Weights of a small GPT-style language model, trained from scratch on English Wikipedia.
Architecture: RMSNorm before each block, rotary positions, no biases in attention or MLP.
MLP neurons of a small language model. Each row is named by its layer, matrix (down: output weights) and neuron, and shows model dimensions 0-95. Each number is 50 + 15 x the weight over its row's rms, rounded and kept within 0 to 99. A neuron's up and down rows have the sign that makes its largest values positive.
A block is one neuron, or neurons of one layer that tend to fire together. Before each block is what it responds to, as a language model described it from the Wikipedia text at the highest values.

Responds to: Section heading ends. Closing == of wiki section headings such as ==Reception== or ==Charts==, and line breaks ending a paragraph or article title before new content.
L4.down106:46 62 45 59 55 78 65 40 36 74 57 58 46 59 37 70 37 57 63 22 59 56 65 59 43 45 42 56 30 50 60 26 31 30 50 60 63 69 45 42 31 75 55 47 56 49 56 68 70 48 51 57 64 33 61 60 52 48 52 33 00 26 61 57 40 32 99 67 54 60 44 57 76 41 62 55 63 30 65 62 63 38 57 46 46 44 39 43 55 60 64 48 59 51 32 58
L4.down323:44 43 29 57 63 62 51 54 50 40 29 37 32 87 39 57 00 62 62 26 48 50 37 62 32 70 51 60 45 58 38 39 55 57 80 44 31 40 72 56 59 41 61 60 65 53 43 54 64 54 56 38 66 63 37 26 59 39 37 54 18 27 49 65 70 55 69 71 41 47 33 40 68 49 56 46 52 37 45 79 73 55 42 65 47 69 60 50 72 38 44 22 47 52 12 66
L4.down489:47 26 60 98 32 50 70 41 48 55 43 33 79 33 61 32 62 38 31 48 36 52 40 51 64 67 75 45 26 58 44 49 18 39 41 53 42 34 64 54 33 48 63 53 61 60 42 27 41 41 38 28 33 50 64 31 69 52 36 46 00 44 68 59 48 72 78 44 54 77 51 68 72 40 31 52 45 29 51 52 75 35 59 34 42 56 38 34 35 56 52 54 51 27 38 69
L4.down595:59 39 40 73 63 64 48 56 54 49 27 59 36 65 45 51 25 45 63 13 40 61 42 51 58 71 67 43 52 44 56 32 28 51 57 62 51 54 55 45 43 70 65 47 44 41 43 34 48 61 76 53 44 43 51 49 49 62 53 48 00 35 71 64 51 59 99 83 57 68 43 40 67 61 26 52 50 31 55 67 80 58 65 37 35 68 56 44 53 46 39 36 36 47 39 37

Responds to: Clause-initial subject words. Subject pronouns and determiners opening a new sentence or clause, usually right after a period or "that", such as It, This, he.
L5.down25:45 49 42 77 44 53 62 53 44 42 43 39 59 37 55 58 54 60 44 00 48 41 61 45 65 71 44 45 40 63 43 38 27 56 59 30 58 35 33 63 59 52 48 48 56 47 36 55 48 56 42 55 23 46 52 64 27 86 44 52 00 63 60 56 56 42 58 38 58 42 27 68 37 63 45 51 16 71 60 45 40 59 65 57 91 32 56 43 46 34 70 40 49 67 56 33
L5.down79:48 39 37 52 48 66 58 38 46 54 40 48 36 50 54 52 32 48 46 12 58 49 63 41 49 34 49 62 44 56 53 51 45 27 65 46 35 64 45 50 76 43 32 57 42 47 37 57 58 41 58 57 44 40 68 28 57 58 54 25 00 31 52 46 43 31 47 65 51 43 38 53 40 68 35 35 65 36 51 41 46 37 68 42 56 51 63 40 52 46 82 53 29 49 57 45
L5.down98:51 43 54 46 43 39 75 60 29 28 56 55 77 33 65 46 37 33 61 11 45 55 37 38 38 72 51 17 45 52 50 70 31 20 60 30 24 56 17 60 70 56 75 34 57 32 65 52 46 44 59 64 48 78 60 45 39 58 67 15 44 47 65 49 44 61 48 49 41 65 52 57 37 30 50 55 69 73 70 54 39 65 59 40 46 34 41 54 53 31 44 39 57 48 55 62
L5.down118:62 41 58 66 86 70 31 48 01 53 41 69 75 26 53 43 39 84 52 00 66 87 51 63 51 32 68 45 39 45 67 50 61 44 42 51 45 59 27 48 41 37 37 48 57 58 30 41 43 58 65 17 35 26 64 50 43 60 47 58 00 46 52 41 50 49 89 35 43 46 63 69 60 37 41 43 45 69 67 54 54 46 43 63 60 40 41 49 48 51 33 48 45 53 30 50
L5.down215:68 47 55 10 33 46 54 61 77 52 65 52 54 51 59 51 62 52 34 13 50 49 56 72 45 46 52 66 67 52 19 74 50 63 59 58 67 55 45 30 60 63 57 69 58 51 39 55 81 71 62 41 64 50 44 43 46 55 60 40 31 56 68 47 58 50 57 45 49 42 72 63 50 48 33 33 52 48 60 42 55 53 83 53 44 10 54 38 38 43 83 20 23 39 24 60
L5.down252:76 49 25 44 66 48 66 61 77 43 68 25 60 55 33 31 36 66 51 23 25 42 55 54 50 73 48 59 44 46 56 54 59 77 45 32 38 38 66 37 75 31 60 25 42 48 51 71 49 34 19 67 58 40 40 37 56 27 44 58 36 57 63 46 72 50 76 41 64 47 31 41 52 63 42 43 54 88 49 35 61 66 60 36 35 34 55 66 24 40 74 35 57 59 42 66
L5.down491:51 36 53 24 37 66 38 44 63 37 48 38 52 30 71 41 62 56 39 16 56 72 17 50 37 63 57 77 61 40 37 60 39 44 94 75 49 61 52 29 56 37 42 37 25 70 11 46 41 58 52 66 60 39 17 56 40 43 86 26 34 60 46 61 47 65 60 59 47 67 31 57 45 62 63 43 31 36 46 50 38 41 58 76 52 30 45 55 64 66 57 59 51 35 23 75
L5.down524:46 12 59 35 40 50 52 53 32 60 26 61 26 53 78 30 51 56 47 00 35 58 49 42 69 33 58 31 57 62 55 61 53 38 49 64 38 64 41 28 51 33 38 83 47 46 48 88 50 49 68 49 48 64 39 72 48 54 41 38 00 42 69 27 31 68 41 69 37 42 57 34 42 63 58 52 74 48 43 60 77 58 53 57 62 17 54 37 46 82 15 50 61 50 56 46

Responds to: Article-topic back-reference. Pronoun it or a generic noun after the naming the article's main subject again, e.g. the town, the city, the genus, the company.
L3.down520:39 60 48 63 47 39 69 63 16 63 48 56 87 48 29 50 40 56 43 00 33 43 26 48 48 54 46 55 44 57 54 29 60 56 40 32 62 27 09 60 46 44 35 41 51 38 47 54 52 47 25 31 47 52 72 67 45 53 42 47 00 73 56 47 57 37 68 39 38 70 51 53 62 63 64 54 43 83 51 27 36 52 50 66 55 46 50 34 44 50 57 25 35 50 78 33
L3.down603:50 26 74 60 35 75 47 40 52 71 34 51 78 60 36 30 54 53 28 36 43 33 48 41 39 10 72 59 40 37 16 38 37 69 44 42 35 63 49 38 61 44 29 43 56 38 62 69 55 60 15 26 43 32 21 53 84 54 48 68 69 49 38 39 43 33 54 53 43 39 21 48 50 64 46 62 47 56 68 17 45 45 40 44 42 46 39 48 07 64 22 34 35 46 70 43

Responds to: Mid-word "o" fragments. The letter piece "o" split inside names and rare words, as in Cal-o-undra, Timiș-o-ara, her-o-ism; occasionally closing brackets, braces or quotes.
L3.down33:40 55 54 66 49 29 36 54 53 71 61 60 40 42 47 54 35 39 54 39 69 44 82 15 49 48 57 56 49 55 32 31 62 43 42 43 48 42 45 83 52 64 53 53 48 42 44 70 56 22 55 52 81 56 37 37 46 46 34 50 00 70 55 59 31 69 50 66 35 46 56 70 72 41 47 69 48 79 31 38 52 29 41 83 69 71 25 52 32 81 41 41 50 49 48 81
L3.down312:44 43 59 54 65 38 36 45 41 70 57 53 51 35 48 76 45 76 72 33 45 34 62 28 48 54 23 42 28 64 17 37 56 36 52 40 58 32 50 69 41 47 37 62 57 47 51 51 65 21 31 58 84 63 31 52 52 65 32 52 00 57 31 54 52 72 69 36 59 74 46 57 42 73 40 45 65 64 55 64 60 45 35 52 59 67 32 72 50 57 62 45 33 61 32 70

Responds to: Relative pronouns after nouns. Relative pronouns (who, which, that) opening a clause right after a noun phrase, often after a comma, such as "Marine,' who'" and "archives' that'"; weaker on his, she, because.
L4.down284:34 36 39 47 54 77 44 33 20 34 15 46 67 43 32 46 50 54 58 07 45 66 74 65 54 40 53 35 45 25 44 58 28 46 35 68 61 50 42 40 52 73 49 41 59 26 47 49 41 10 59 59 49 40 53 54 81 55 37 52 43 53 62 51 56 59 46 42 54 44 46 91 40 73 45 52 46 83 25 46 27 44 72 58 75 48 58 27 66 55 34 41 38 59 29 48
L4.down303:86 57 40 56 29 64 43 37 46 72 38 50 20 49 50 18 40 31 86 43 51 46 42 56 57 35 41 62 73 52 57 40 82 72 69 38 51 46 53 66 48 42 54 76 43 65 32 71 51 55 60 54 54 23 76 44 44 65 68 52 71 39 73 65 32 25 25 20 43 33 75 20 51 33 56 55 29 33 46 46 52 58 37 78 48 74 51 69 54 65 68 37 60 66 47 42
L4.down532:49 47 26 86 65 58 55 42 34 51 08 53 51 50 86 37 63 30 64 10 49 42 46 35 46 66 62 56 66 68 52 23 31 31 47 63 74 59 53 67 59 60 40 30 59 28 38 70 56 50 28 61 55 50 64 33 57 84 74 55 37 69 50 61 45 56 33 44 23 62 32 72 63 51 64 68 36 66 33 34 50 54 71 53 89 40 37 35 56 50 72 35 48 71 68 41
L4.down663:34 42 40 58 51 46 14 60 40 37 54 37 28 61 26 44 65 63 54 15 24 55 48 61 64 42 47 30 39 58 58 54 51 69 49 43 74 57 29 69 40 53 46 57 43 56 36 37 36 46 63 36 68 48 50 61 48 84 51 85 43 43 50 63 49 56 72 34 60 44 53 41 73 39 64 65 46 45 74 42 43 54 53 78 30 88 68 26 32 77 57 58 39 66 49 58

Responds to: Mid-word continuation pieces. Interior word-piece fragments of longer words and names, and hyphens joining compounds, e.g. orth|o|dontist, Ath|le|tics, Mid|lo|thian, easy-go-ing.
L5.down114:47 72 74 50 42 48 49 48 37 47 46 41 66 53 16 37 55 48 53 49 33 44 65 71 83 63 48 33 38 61 54 46 40 57 51 30 64 36 42 50 67 45 39 24 65 55 40 67 47 64 45 42 22 59 38 51 65 51 34 42 89 52 50 48 33 44 57 51 15 31 56 63 78 62 51 54 27 15 33 37 44 67 37 42 62 41 28 63 57 62 78 70 28 21 44 26
L5.down161:33 47 54 43 47 36 44 54 43 38 55 52 52 45 49 37 48 38 49 37 74 35 29 64 54 76 60 54 56 58 42 38 66 59 54 55 33 51 54 36 54 30 48 60 66 54 55 69 43 34 27 31 58 64 48 44 40 63 30 42 12 74 44 61 65 56 25 35 40 67 42 70 99 46 82 70 37 46 49 30 38 51 47 56 39 35 48 67 20 53 70 54 35 62 50 36
L5.down282:54 68 45 33 56 21 44 47 43 49 49 39 69 43 35 64 17 69 61 45 55 57 56 41 47 72 36 75 11 35 35 28 45 21 01 33 49 58 37 43 38 42 27 62 50 41 61 30 55 28 80 28 44 50 43 56 47 47 53 39 66 50 51 58 24 41 54 71 37 40 37 49 64 47 44 39 63 69 54 26 52 63 50 75 48 80 40 33 30 77 38 36 53 52 19 62
L5.down319:76 35 58 31 61 48 38 48 46 30 62 57 62 56 25 69 50 55 94 69 45 70 33 47 50 53 29 74 55 65 58 20 64 71 42 48 29 51 35 38 58 56 66 44 56 57 18 44 55 54 68 52 52 43 61 39 33 57 56 77 35 38 52 69 47 69 60 60 30 47 41 27 33 43 47 30 40 50 48 29 35 45 44 55 48 50 44 54 47 36 38 52 66 70 59 67
L5.down326:71 93 60 66 73 39 40 47 80 67 19 21 38 52 53 35 29 43 78 55 63 47 29 37 66 31 25 34 55 57 56 56 40 48 44 67 40 31 38 67 27 44 58 49 51 49 50 30 36 48 57 53 32 66 43 33 61 39 62 42 88 57 40 67 48 42 56 59 45 49 44 33 54 63 61 48 45 71 47 59 42 53 25 81 24 68 30 43 49 28 42 55 30 39 51 64
L5.down380:58 58 49 40 69 44 52 49 66 69 48 39 83 29 40 61 70 54 84 39 54 43 39 58 79 26 54 37 39 39 39 49 26 16 52 75 66 38 54 58 35 36 52 31 07 55 64 35 48 45 63 73 43 43 50 46 39 59 56 59 62 54 51 54 59 60 28 39 45 80 45 48 52 45 72 34 34 34 65 35 88 35 59 70 43 44 45 45 60 57 41 47 38 69 68 55
L5.down518:89 56 40 71 66 56 50 57 38 27 44 58 65 55 76 66 45 49 56 21 38 64 47 40 49 46 21 26 29 20 39 45 61 52 57 43 44 42 76 49 61 39 75 29 38 55 53 37 51 51 36 53 63 45 68 61 54 46 57 66 00 70 65 39 49 39 85 32 56 49 48 71 50 62 42 62 26 71 61 41 31 43 47 39 79 22 62 77 22 53 60 71 14 58 60 24
L5.down685:43 33 46 47 34 50 42 63 57 59 43 37 30 38 35 55 31 64 86 69 61 36 62 38 48 32 50 36 84 30 65 30 81 50 48 35 58 20 51 56 59 42 46 81 34 49 45 45 41 45 20 43 65 41 47 49 69 51 60 39 17 58 60 18 25 38 33 32 55 53 61 54 36 48 29 55 42 46 66 51 52 29 31 73 67 44 84 59 51 27 51 48 44 72 37 29

Responds to: Article-subject category nouns. Generic nouns naming an article's subject, right after "The" that starts a new paragraph or a section heading: "The film", "The album", "Early life".
L5.down90:71 56 46 87 51 08 44 29 54 46 72 57 89 16 18 37 46 63 28 24 55 52 58 61 70 59 54 41 64 75 54 16 45 45 63 43 53 70 49 57 24 48 42 57 23 52 42 71 57 53 57 48 66 49 45 71 60 76 56 52 00 48 46 46 27 52 80 38 49 57 59 36 55 35 55 65 27 68 46 49 51 45 44 55 48 42 58 34 70 29 71 54 30 65 54 61
L5.down201:44 59 27 48 72 63 33 32 65 47 40 41 23 67 49 27 34 35 57 41 60 59 15 68 65 24 54 67 53 61 56 81 49 42 24 63 32 34 99 59 33 43 48 50 48 69 42 52 43 37 20 56 25 27 14 65 48 63 33 54 71 58 44 61 73 44 45 44 64 36 32 52 40 46 68 20 41 44 33 62 44 56 63 58 41 64 54 66 26 63 60 32 36 25 55 54
L5.down253:49 37 29 52 68 25 55 57 75 50 34 48 63 64 39 34 18 20 62 55 41 47 58 31 39 66 44 69 37 35 45 42 38 26 86 46 60 22 50 48 36 30 45 28 45 47 55 59 47 67 48 61 38 22 51 39 36 45 58 31 83 63 28 49 45 49 26 27 59 20 73 74 42 35 36 59 73 54 22 51 67 40 63 63 74 67 60 40 51 50 65 62 68 43 17 39
L5.down290:30 52 46 44 36 38 70 63 63 41 39 69 52 44 26 34 62 44 69 53 52 32 37 69 38 28 30 64 70 53 60 61 65 53 44 39 71 25 44 36 59 42 61 53 70 57 70 44 49 71 41 40 65 39 48 53 63 48 64 36 00 75 56 57 65 53 54 37 55 68 42 53 24 43 71 37 37 59 83 37 41 42 45 43 83 62 47 41 60 43 18 69 42 41 75 39
L5.down297:62 28 64 57 45 46 35 30 37 43 58 08 26 41 54 54 43 33 64 23 54 56 50 42 39 49 18 48 48 38 78 36 34 58 39 48 69 52 88 68 50 33 33 63 69 55 38 62 36 50 49 43 60 43 30 74 65 79 41 60 61 52 49 29 50 47 36 47 55 62 45 42 57 18 34 56 40 46 48 37 53 68 50 52 55 80 38 34 55 29 28 59 57 56 59 51
L5.down516:25 31 41 20 39 42 48 68 54 53 46 66 77 64 45 46 62 51 38 19 49 48 55 59 56 62 54 27 12 43 48 51 32 43 52 40 74 45 34 45 61 49 47 21 56 46 38 76 38 33 27 36 43 55 88 63 59 63 66 26 99 51 51 70 56 46 46 47 32 51 35 67 64 35 57 60 30 60 63 56 39 63 63 54 66 42 42 50 50 46 44 65 56 34 66 42
L5.down582:43 67 59 58 15 50 59 63 15 41 34 60 50 86 37 73 38 29 56 35 40 36 45 46 39 28 40 53 67 41 49 36 75 53 79 39 54 26 45 38 35 32 38 72 79 44 67 51 29 60 29 15 71 35 55 53 59 36 44 43 00 40 82 52 44 22 67 49 48 28 19 59 73 58 32 34 44 30 70 42 73 47 45 74 35 64 40 73 56 60 48 59 42 69 55 56
L5.down608:33 65 68 33 68 78 57 37 36 62 45 53 42 55 47 49 44 44 39 89 55 51 48 37 42 29 53 67 60 55 55 48 71 52 56 60 38 45 39 51 66 39 37 69 40 78 59 09 66 28 31 63 53 70 38 57 26 35 21 40 24 62 48 57 39 46 70 42 34 68 49 39 38 74 83 74 66 53 55 45 43 67 34 66 46 74 47 64 27 45 30 63 50 41 38 53

Responds to: Anaphoric "the" nouns. Generic nouns after "the" that refer back to the article's subject, such as genus, club, film, island, village; also some mid-sentence commas.
L4.down162:47 47 63 49 73 45 65 78 47 60 79 51 42 43 39 44 43 76 53 45 56 77 65 49 49 47 57 39 74 57 79 29 39 58 56 35 53 30 36 26 54 40 65 57 66 60 58 70 52 53 80 59 50 35 15 61 45 51 42 41 11 53 82 42 52 55 72 32 38 65 54 39 45 61 57 41 33 57 55 45 50 66 29 45 71 27 45 55 47 42 91 34 35 68 40 37
L4.down362:48 28 82 60 70 15 53 51 44 48 69 81 50 40 46 63 85 41 33 68 61 60 35 53 76 49 82 66 51 69 60 62 44 43 27 30 30 53 38 27 31 52 35 70 49 55 59 56 59 49 33 20 57 38 39 74 44 49 44 43 09 16 38 46 30 52 71 34 57 38 48 49 66 42 48 41 42 70 72 34 53 34 82 35 26 35 48 56 43 45 74 72 57 46 58 56
L4.down450:64 52 51 77 76 26 38 44 45 42 45 60 58 43 52 41 70 66 41 39 62 70 65 65 57 52 41 55 60 77 48 23 35 65 51 35 50 28 49 45 43 79 30 46 46 61 50 16 49 65 62 46 61 62 39 48 38 61 39 56 20 46 74 47 36 74 99 43 32 42 73 53 56 78 38 74 52 56 47 57 44 51 30 58 40 51 53 23 61 39 55 47 45 60 41 60
L4.down579:47 82 38 57 58 43 52 45 24 49 22 67 83 37 39 44 69 51 08 43 68 50 56 67 60 72 54 57 60 40 44 47 34 58 48 29 47 39 32 52 49 67 45 60 81 67 46 27 56 83 49 53 56 50 48 58 52 71 44 37 58 45 39 44 72 74 81 40 46 44 49 53 61 61 69 68 32 69 80 67 46 59 41 46 40 39 26 46 55 69 79 46 56 51 33 66

Responds to: Split "th" and heading markers. Fires on a separate "th" word piece starting or inside words (thrilling, thousands, Methodology) and on closing == or === of section headings.
L4.down120:59 73 52 35 58 55 73 46 45 40 41 67 70 72 76 36 68 38 61 09 51 49 32 48 39 57 59 62 53 28 50 40 46 76 63 57 42 75 53 57 47 35 73 72 38 51 48 47 45 82 37 63 52 71 46 70 49 58 43 64 24 71 69 63 47 53 57 50 50 58 54 32 34 55 15 59 38 77 51 61 69 44 42 57 53 66 51 69 39 19 55 56 54 55 40 39
L4.down224:44 48 54 55 43 47 55 46 67 48 54 48 60 44 51 71 42 23 56 13 35 53 64 59 46 65 40 59 73 55 70 44 48 51 67 43 53 56 57 59 65 51 45 56 36 51 44 66 21 62 32 77 24 47 44 83 62 49 46 58 00 64 75 32 41 67 98 79 71 40 39 40 54 74 60 67 56 54 59 38 47 36 47 26 47 50 64 38 51 60 51 39 67 40 50 26
L4.down339:63 42 66 39 47 58 61 77 45 64 33 61 60 33 36 63 50 37 25 19 33 57 72 56 40 37 56 47 48 74 45 51 50 64 63 14 91 23 50 50 52 41 62 47 42 43 44 58 47 36 55 48 51 68 32 39 58 58 12 49 50 48 42 41 47 61 52 26 71 48 35 22 61 60 61 48 49 75 39 56 62 43 38 43 57 54 31 68 48 64 49 35 41 30 35 53
L4.down361:45 37 38 99 40 57 37 28 59 37 53 25 51 37 44 43 50 48 65 16 41 60 64 47 65 80 48 25 53 64 90 24 29 35 65 67 32 44 75 62 42 31 41 32 39 60 40 35 35 41 67 62 51 59 47 51 73 42 39 33 35 45 45 55 54 60 84 78 69 46 37 42 29 43 67 35 39 41 57 70 87 45 40 55 32 43 60 47 50 59 44 42 76 62 53 67

Responds to: Section-heading ends and breaks. Closing == or === markers of Wikipedia section headings (Career, Early life, See also), plus newlines ending paragraphs and table separator rows.
L3.down413:52 54 48 76 48 68 66 63 65 42 39 17 55 63 32 51 26 28 57 15 51 41 28 54 48 75 61 55 41 60 55 38 38 31 76 96 21 46 52 33 41 32 48 51 47 50 53 52 58 47 57 45 45 57 43 47 59 57 50 42 25 47 69 40 51 56 81 90 54 65 39 17 32 39 66 25 60 45 51 73 66 45 24 48 41 62 72 47 81 59 68 46 70 53 21 61
L3.down593:53 49 44 65 41 53 48 41 71 60 39 12 51 67 41 46 33 32 67 21 47 78 41 48 65 66 61 42 52 40 64 56 40 38 70 86 37 38 59 45 50 37 37 40 43 47 34 35 60 67 52 36 47 50 52 23 52 58 58 33 39 38 53 53 52 47 90 63 65 56 29 49 32 42 61 20 57 39 43 64 81 46 49 58 32 43 47 45 75 74 47 44 40 60 38 61

Responds to: Section boundary tokens. Closing "==" of Wikipedia section headings (Reception, Discography, Early life) and newlines after titles or paragraph ends, plus some sentence-final periods.
L5.down144:44 57 49 83 53 54 53 55 56 46 49 51 45 53 36 54 29 49 41 00 59 43 66 38 55 68 52 44 38 62 48 36 42 40 58 44 46 79 49 53 47 59 57 46 55 54 62 11 50 43 35 60 43 64 45 54 53 38 32 50 00 52 52 46 56 53 76 53 53 57 55 44 50 50 49 50 47 40 43 60 47 59 54 36 24 55 59 49 42 54 85 44 52 35 37 57
L5.down216:26 60 56 69 57 49 53 33 49 69 43 70 28 52 43 57 33 57 70 15 32 67 47 52 46 49 42 48 53 43 49 46 40 62 41 51 84 59 58 64 48 57 52 55 49 42 45 55 48 48 58 46 57 41 55 54 51 58 45 50 00 54 47 40 73 57 89 55 49 42 53 30 52 40 52 62 53 44 54 57 44 44 45 48 26 33 76 42 58 73 82 36 50 40 21 46
L5.down292:51 49 43 46 52 45 58 41 60 45 39 54 43 54 57 63 38 52 45 00 53 56 44 53 53 29 45 62 58 45 40 46 30 52 52 54 50 46 49 56 45 43 57 49 50 52 55 50 59 52 52 52 66 58 42 46 52 45 64 38 00 45 58 43 33 65 91 33 59 38 55 38 30 65 31 38 28 55 58 64 48 44 38 57 50 51 51 51 50 51 57 51 47 61 39 57
L5.down314:59 57 43 85 56 49 57 50 74 78 79 18 22 62 41 31 45 20 78 42 58 52 35 30 56 79 49 40 69 61 71 32 52 77 66 50 49 53 41 57 26 62 42 55 54 58 49 51 52 59 56 48 62 63 50 41 39 50 45 57 00 32 27 64 53 70 82 70 68 18 33 37 49 34 44 25 54 40 47 93 55 45 38 68 52 73 40 50 54 59 61 48 51 59 53 42
L5.down386:71 53 48 79 57 73 69 62 72 41 36 43 57 49 45 32 22 55 58 00 53 58 52 33 34 69 76 47 80 59 54 32 38 37 58 52 42 50 43 49 43 52 56 58 45 45 40 18 41 53 56 56 49 48 10 54 51 46 58 47 00 45 48 57 64 48 77 68 86 62 63 48 59 44 37 32 43 41 43 55 44 46 41 80 58 53 37 50 69 40 61 41 44 33 45 67
L5.down484:60 56 63 78 57 61 32 32 61 81 26 71 56 70 55 35 32 58 52 00 60 55 64 33 68 38 36 42 44 54 66 49 53 73 61 63 36 36 57 49 59 33 60 56 55 54 52 47 34 71 43 66 63 39 49 59 52 38 46 52 00 48 27 62 55 52 68 59 50 27 43 30 73 58 55 26 62 46 33 63 52 48 58 51 14 51 49 38 55 56 77 51 39 87 36 64
L5.down498:36 57 53 87 53 68 55 47 33 56 44 45 43 57 60 62 65 55 59 00 48 68 63 31 49 62 66 44 42 54 57 37 50 70 51 67 58 53 35 46 50 53 54 42 47 62 39 37 65 29 42 36 69 53 62 68 45 42 70 54 00 42 54 51 37 70 80 72 47 50 49 27 38 58 48 47 51 50 38 53 67 48 34 62 51 50 37 37 46 64 69 57 48 42 66 43
L5.down503:48 50 47 57 56 58 63 56 28 37 42 33 33 43 41 62 59 48 74 05 72 37 27 52 49 35 69 40 34 62 69 63 44 36 55 41 57 44 46 69 69 47 55 64 62 45 85 40 56 48 48 53 37 58 41 41 28 67 61 34 00 43 43 46 48 43 89 50 54 18 45 64 47 20 55 34 43 49 38 33 34 57 61 44 36 58 51 65 56 50 46 32 32 42 66 49